Weights of a small GPT-style language model, trained from scratch on English Wikipedia.
Size: 14 layers, MLP 896 tanh GELU, vocabulary 7886.
Architecture: LayerNorm before each block, untied embeddings.
Training: a variant of Muon for these matrices, 283M tokens, 4316 steps.
MLP neurons of a small language model. Each row is named by its layer, matrix (up: input weights; down: output weights) and neuron, and shows model dimensions 48-143. Each number is 500 + 40 x the weight over its row's rms, rounded and kept within 0 to 999. Numbers have three digits each.
After each neuron's rows, "fires before" lists the tokens most often just after its 100 highest values on Wikipedia text that the model never trained on.

L6.up851:543522550474519436489443479497452521476543487570429534567467473507495532427530497460510477446540482518471516517465508565515517439464529550586464571536468520592583503483479441434520544521473485472533453551471399482491498531472513492508544483509497485555505481487452450523449492504426548516
L6.down851:447449510472483547464446533523479497515505573430434469524477412538493481507470485511440503457451475534458520550505422501520503503520422474467576470544529551457527516470480523555470513552533516536480583487480503449447453582450458540478445573582457482440606465452492507476528462509532546523
fires before: " ", "1", "|"

L6.up402:446484481432447498538458481567500554518471492512460560512444480514537482558568477471465495502526408443499561518492476457499524497506563501480465523490495508524459456432451422456408541485532515491537518510500472442462423527567469481493541561452524511601573543496434496539458469574489505441
L6.down402:522515495523518545415514542557429456511559491555474515555584487527489483480486554415484467500476567464518534501495482494549510480495387481502473529484575532548559467528508466695470513520553485518517494463457528396488506424436504497525456467525446496428430453501461519497495476477575550508
fires before: " ", " Al", " Az"

L10.up813:499490441485563465578487467570474523507521496474547499446485503540496491451442476527446482519485513465553506491508475545507499518529460465468559493490543499442515456505385457459466536519543515537559478580561496515489516490508515526421428551467539453501482544555479522521511433522436488479
L10.down813:544512485481549525519528507463535571461455503452514478520516439529474564423480509444485507550443510445472473473465487505503575541486551445460419514466464533469482477530456488495485462510588496551502517514481546528603531507480479499460534553491511497409468557503439458432463512445576539501
fires before: "1", "2", "4", "3", "q"

L10.up71:478484516573507486450468516490522524523504497419476526507587472500511494498441496534427492463436463482464510517428498611518515501490601497534478484491524544432568510432551508488522451537502497535515486505510477545513480538471380538475597537506449450515483467454503537476509549562526502547
L10.down71:547521552455429499464515454496473544492521499511462402530428554491532508488498520521570552505495546519509445482506511434518508517496464509511463511478480561535484591538495487520449525477534406441489473518462502436487617484490524550507460459496554577483542550576474461525506533416536494519
fires before: "ing", ",", "6", ")\n", "5"

L3.up357:503479497474523562439580459479492503481468461504468486490479492525462473487509476619490502433520456495530448512496558515471423523517562513532432534580519530547508472495524452488477532454453559474568500502483449476454561498497533482473484504525547524514531472552546485468529505539485478495
L3.down357:511523504489481533433458501481532497477535503437495491503517521558523476527474481456541426528520486581530512528529488417551483474527497479503489466473541455480558445460430433564501539538517456517491493516501517542418512522552475565480454581439511532507471549489468528520538490495508483492
fires before: "9", "8", "com", "1"

L10.up95:556509525540510499476497491525500480490580548472478487569541464449485506485493459534474507546445462557493494554562494524471473484468475538438526495525502522479508535518418439414565434516510516534476558465504553507508448482462424545447532489479476433467450492509450385545520494543525530466
L10.down95:567524515518451459581468503462541554514461491483482505478518443471467505512434542513474576500518488501467513424455490499471482529449493503513475508463557540523531494587526478547539545578555547571465522488505538506501447512477538505509436507431436478511532538481518504505494545508570512463
fires before: "3", "4", "els"

L7.up108:498495537472517521473467439557509490510466511467458502511474479456555474503504529485534502495468512489459448561506526503466461469554489509502503487503453513481551503553488516514505461531561493537416509479554541464497520408624547482485502519476405458478540482542520441508565526540476498533
L7.down108:455513534467508520504498515593469471506490480562570544475506484480544462454516479475422518469491456556435460516467521521529472522555507461490565520515607446602568485472447488611484505483469518510551449534506430547547455482490400514521458450572518518506511508513532502494545440472561476478
fires before: " ", "|", " |\n", "1", "2"

L8.up517:517488534551484442508481465500542473516501445517492479484473510447470484460568529497491447489513488488478548447447544483489486523496466530467476528527487530443478551478507465531476445504551556503487496517504466428542504515491478447522537390534515552525495460438508490527479527478472449515
L8.down517:482470494557476524558449531531502483487554527505522493521504462514564475505533504445460538566532489511497460512500548503571540466504475521510501558410439521471533510557524493619470603501515558526547465465444458411465524564460471541478459488561511477533473456544523490436445450533559488456
fires before: "5", "–", "0"

L6.up624:557498439494530457524509554520497490591481477469581444535491485563500486529481553421533481525559469434510519457445475513499517482566507529563476473408493502512443403531499462505540534461461490444511501532515530502524461440518455437527434461498536547496496534536473452471477534467564435461
L6.down624:409458501526492526520457425465414524615414499475541437451531532468505594522512437478526518424430508514458462534507517478523513515471507471516503548483487513657516505503473492460488442523580508538592505563478490456534503433555524491446485540465527448497556464554489473437497493468464494523
fires before: "0", " |", ","

L6.up194:515536503428556541552511477507470494495482473522421483440571511464504470482421582517423475535551461424513515537489521581461521504548466552440553472596513551523491557454460520411479437488525508432497474570592497498494481497534474512518540504430522488547497519553430565463530467471500401554
L6.down194:599458480457432530486520532500496503489454541474555560452483515546488605580467486527419508517493562584464544446445559466539546587491475493445507485579378504417479485450517485547550524567488485501511482466430532550434432461495536502509535473544508522525521470522533528505455526534506517453
fires before: "7", "2", "8", "6", "9", "1"

L6.up786:560461483442519437420502511531489475499448493529503517495577463497546502552582465494548478411587506494520485356506501554544454499538457484482592463458541507508446506507479476500493502500551507518478450491478494552499607487534465418531518519512494524490435556490470497539479561494513482489
L6.down786:421548503496499457516524579462429531530552443513513515538557451568445533485514418458505447527513479541521483520465493520473480499512519511465482539503493568487544437511468475516461446554457482493509491467554491466509485534513475450464568471530539494531476503478548464527532573519495452534
fires before: "0", "1"

L10.up694:520466520460538484509500408485542481526463498491543490539494457495436527460481477433506543550521453520458455533478522499435531505532556553526544478535495479519532480573539383531469493447509478499536557555446480487504542480468437577515532533513517479433520452427540554495435555508497460570
L10.down694:431473494534484449562565504508500571511543499489490502520489502527520511548443455469506510437466522528492506432445503474500519533544517542519546511535507529422434426497523497445479502509456528442480458489442469504469464532477538550441477478504488498521462472544496485517513437492472524477
fires before: " ", ","

L10.up58:431426457512466478529495498454413540521534496438579502548505469521483491496509482466482552632593466464490539414520560505490533420485516508467539501521499520524485531488496529539460553516523492483449490593453449534495462491539475485461559537515494480499558419438469488504445520503485532440
L10.down58:451487594446584493504543494522577493461478511470484430547502553497500566465435559438485520512494485503495427539501504515460485497521491511559518520436495533505507485460515528519496456439511490581520473379502534448543436485541523478504495529556534517504442588546556528430511511571511504556
fires before: "0"

L10.up663:502488502465531472439535521562567496505528515482514514583491495438531494433514489480538473476491454555540500474520548475487489548528566511571481510554527472515470484523490461486480506546472461469510496460519577457429584523485487498509430421454502420545480603551455478554520475533515544493
L10.down663:520499545440444515530456547508518464565533536456537493545450448523512459581514464490458485546460476513445449532459563577430507466499518498477477504480529550609496447526474486535455407512541481456511554558572467534514465480474485396562536485466568490467473508529500452569507462419514465520
fires before: "2", "3", " "

L10.up707:542508465454525501540476478421554520583469535475417502459459504562446524511492552596423515513444455457535449534479421490480494445491458513588474483469522493502487538493522497508435432446549488444495464460467447535509487469514489570544457456457482482500488575550458485602474458497447491513
L10.down707:433530478471481545458509550561419499516448392488595464534500475473526477387450518500580472519475528499430465538612533496480438551526527568554427462530492522547488508396455478551571485490483507522483535495497485456547516545462484487511436506425480444500534487493492512586485541489528517487
fires before: "3", "5", "0", "9", "6", "1"

L8.up629:497511455506520537503568452472531513483506495515477502466496529499608536503498477505536508535509457502482498443525504521398497539477461544521573521496497585492464465438548511422533495487515451477468510488553427473508485482510554489536545554512522522505529530503464501494451489515508483426
L8.down629:546525462461433456468468480446509425426469493549543473542489508475415481428585547495591549487536497568532497515457433465525521501509519467504547523511499480450484565591425537414473492475506496523496482495503499448515550432499450490540484519544503554507555465434486484442517523531530433470
fires before: "4", "2", "3", "1", "6", "5"

L8.up533:504558550447496426499516462459506519511420498518499461480565497553542584444484505445530545529538463470534486450504589490511487531536454602458521526468461485535496505513479502468464495471524495498504548486483444512512493428568469469457530471436526582525487520514501538482437534524459485472
L8.down533:452501466525520468490539582550519435433510566522541422560518559535484507489583525507458469526539498473519446558501567502548497477570459516481511510462503522483487473527479513474477520420561493460463503497492467467538488545603456474456488403420483463464547494462550510556538568551461469503
fires before: "0", "y", "ical"

L10.up840:445507542491468495503453494604456527437465525530499568497549474492449458497448510494462454533490509461517535521448514474393452472526511536510525454479501562502512507454457467423544537565466411533470524543517510474482498537488538474455486478491518531509401493516417598476535473464553482452
L10.down840:428495529535536597535530495482475553528532524583470426492474489499477422458491466414468498458529511494555504462457448426443529528509514522520455513451482510502473477526433466512499482526437477512493465503476557516500518436513471507477477482493486457478469620575558514516519474541553513503
fires before: "3", "2", "1", "4", "0", "."

L7.up225:490491452553560555555468550475517489455564533439496493578499467447570537568472531559463487536540538505538444446554461512467453449476512450462473438554483479469546461546512493478591463565444517545490519549496428460466423426516501571433481541550443498461484529500560446499518459514465533540
L7.down225:478493452482475564512468523506409514449497514534464478561520502463504477523484528531504514500413537491513513527468473578494429461505475502475491476549567478548528546469422465601410507438563515586493498507471517447498542515464502472475448455464485496575476499446488471526500523547499443466
fires before: ".", " ", "ing", ")\n", ","

L10.up696:613537492497531545486460541462477524498482507481456513514503491542560488520501523507456513524463471441444442451468497479431527593518550487464470577553453423553484491495497521560497490500492557537505536486496508524471519499470541550483448487409543509444604524510464529516572489494528558507
L10.down696:552525470477476486512464525545502469572447490546477476464476526534536477425495544419503505468503545424507512504533467568553437492490498531461450513460523499523471477469503487534466510581479455515517505499486501471447532516495458452524571536536458507467570546496439492481450517555498490486
fires before: "1", "2", "9", "5", "7", "3"

L7.up497:510476554455423562487485494535549520457447497460462565541544554487427503523494519529518572545544500485535481436492524518544488528572495532546529417508477533539581489508504452490533496496512432508542388447502544490429497501426472446535564442455457508488519522460442441452498524509469493468
L7.down497:516507492462511543575509529512499501413501579563548463451518576506506484592509506464459498451529515507541433492516506487491409460537551503482469474540482507488500563471525479584495522563444584586566471495476467503481475472504444347470501551515465512488542509487489506441496468505475532464
fires before: "2", "1"

L10.up792:410498559536498479511471426551587516481492464484442542471479499478485463411594465483531452537511489540584491402501554526500450485502487515496550478425480544489541490472541576461512526542498489508497488487458480448414503463459531442490468485464478564480544519607426453483447538503506529501
L10.down792:371473492571547459463556551500489481555490500532494408467473441532495526524545495514535449457526439535449517480556455535475474490551534540582496521523450453461464532450500461564530491557425497437536467517483462528559406492497515507475461457516505493543546459502464508529484589490481494535
fires before: "0", "standing", "ed", "ers"

L10.up103:584536456521515424515467438526498466411502486495436491531525523469568484534459536564541493538481570492471528523576442486500537499493537544453518485573495585510530473585414435466517513543555508513542477535536524509454549475506484504571434480513469430551537516505476476500541516526481512479
L10.down103:594446508470527517550458525472509467521515493438435508485501457581471553489554507503407456494596437491487500445480546545454523567529542433485466547550560504588454468400454474579514523446595514550476427539500481519492461496482567499544487454473545555482508456498592545536439498423488486524
fires before: "3", "2", "4", "5", "1"

L8.up810:473449565497576473483477514551555460494439487500524471485481594470470483466528439501498511489601418470434527525466552470498486457507446472485488548524477531532515492464591473452496486557511462474570475508540461485535501567471518531520511402443464484589529461425507503504479479496517543507
L8.down810:488506472533488456528552460497558504576478452512497486529541530497537477542386489519501559437507500456437516536436475477443549450519467477516514485594491527534548506562499512485529524597530462563532453519455478503502497533545544470481485566558479520432504545527495538496515549453510570568
fires before: " ", " of"

L3.up720:528515445527519446526457502514513455565474495546572532467473437521518479538490442516505512528497455428561513560463525526441490496518474509571525421492464455536472499493507453536506460510554502377557429525437499465580507560545543479550458525507570532502575460524445507463487469489488499543
L3.down720:514476517518456509498415558517523478494491481523511475542511474567471506425545583453528534532477429531538490465635491518578514497511479499464508543549534445548427470546524492502493517477432520558456402482517433476429602525524514547536536457483503538533513501525486520489523484517510530538
fires before: "9", "0", " ", "8"

L7.up162:498475443448628432525512518487472550507466518525454511510461560502454472474446480577484483449504501466471464498478491504518482493496575523464549490504531545538455528535540467447534587431499512441537527521509495491472483530523548548577459543504471473538511569498504524575441464497459506542
L7.down162:510494473544584499492529509528523560532479514522527477503472526498550460586479436588572507434474437479579347471491480563531545514510501510523517491512610468489531529494557583423522494429496490517496529430495504566498446535495506504537497544550463585471522546521499570510562430483447563541
fires before: "5", "0", "1", "6", "9", "8"

L3.up153:497539470478629504502591490495446539487494528504487502567523492460430539516504422443555482550467565500532469460471506473391452486485514520530472490491533474492505513557476468448471529510440438471546553522496394451510506636521509501447528471524504543521507517503533411491529481584484474487
L3.down153:446534489546546488538584451521465506508415446474429504493486538484507452504623458524515521459502483535572523432454461429480566508493555586488580439470513507473543574524487544475486486520526441506553578476407504539494507513516523537458493501459458532526541449471516448505485575503504484467
fires before: " ", "0"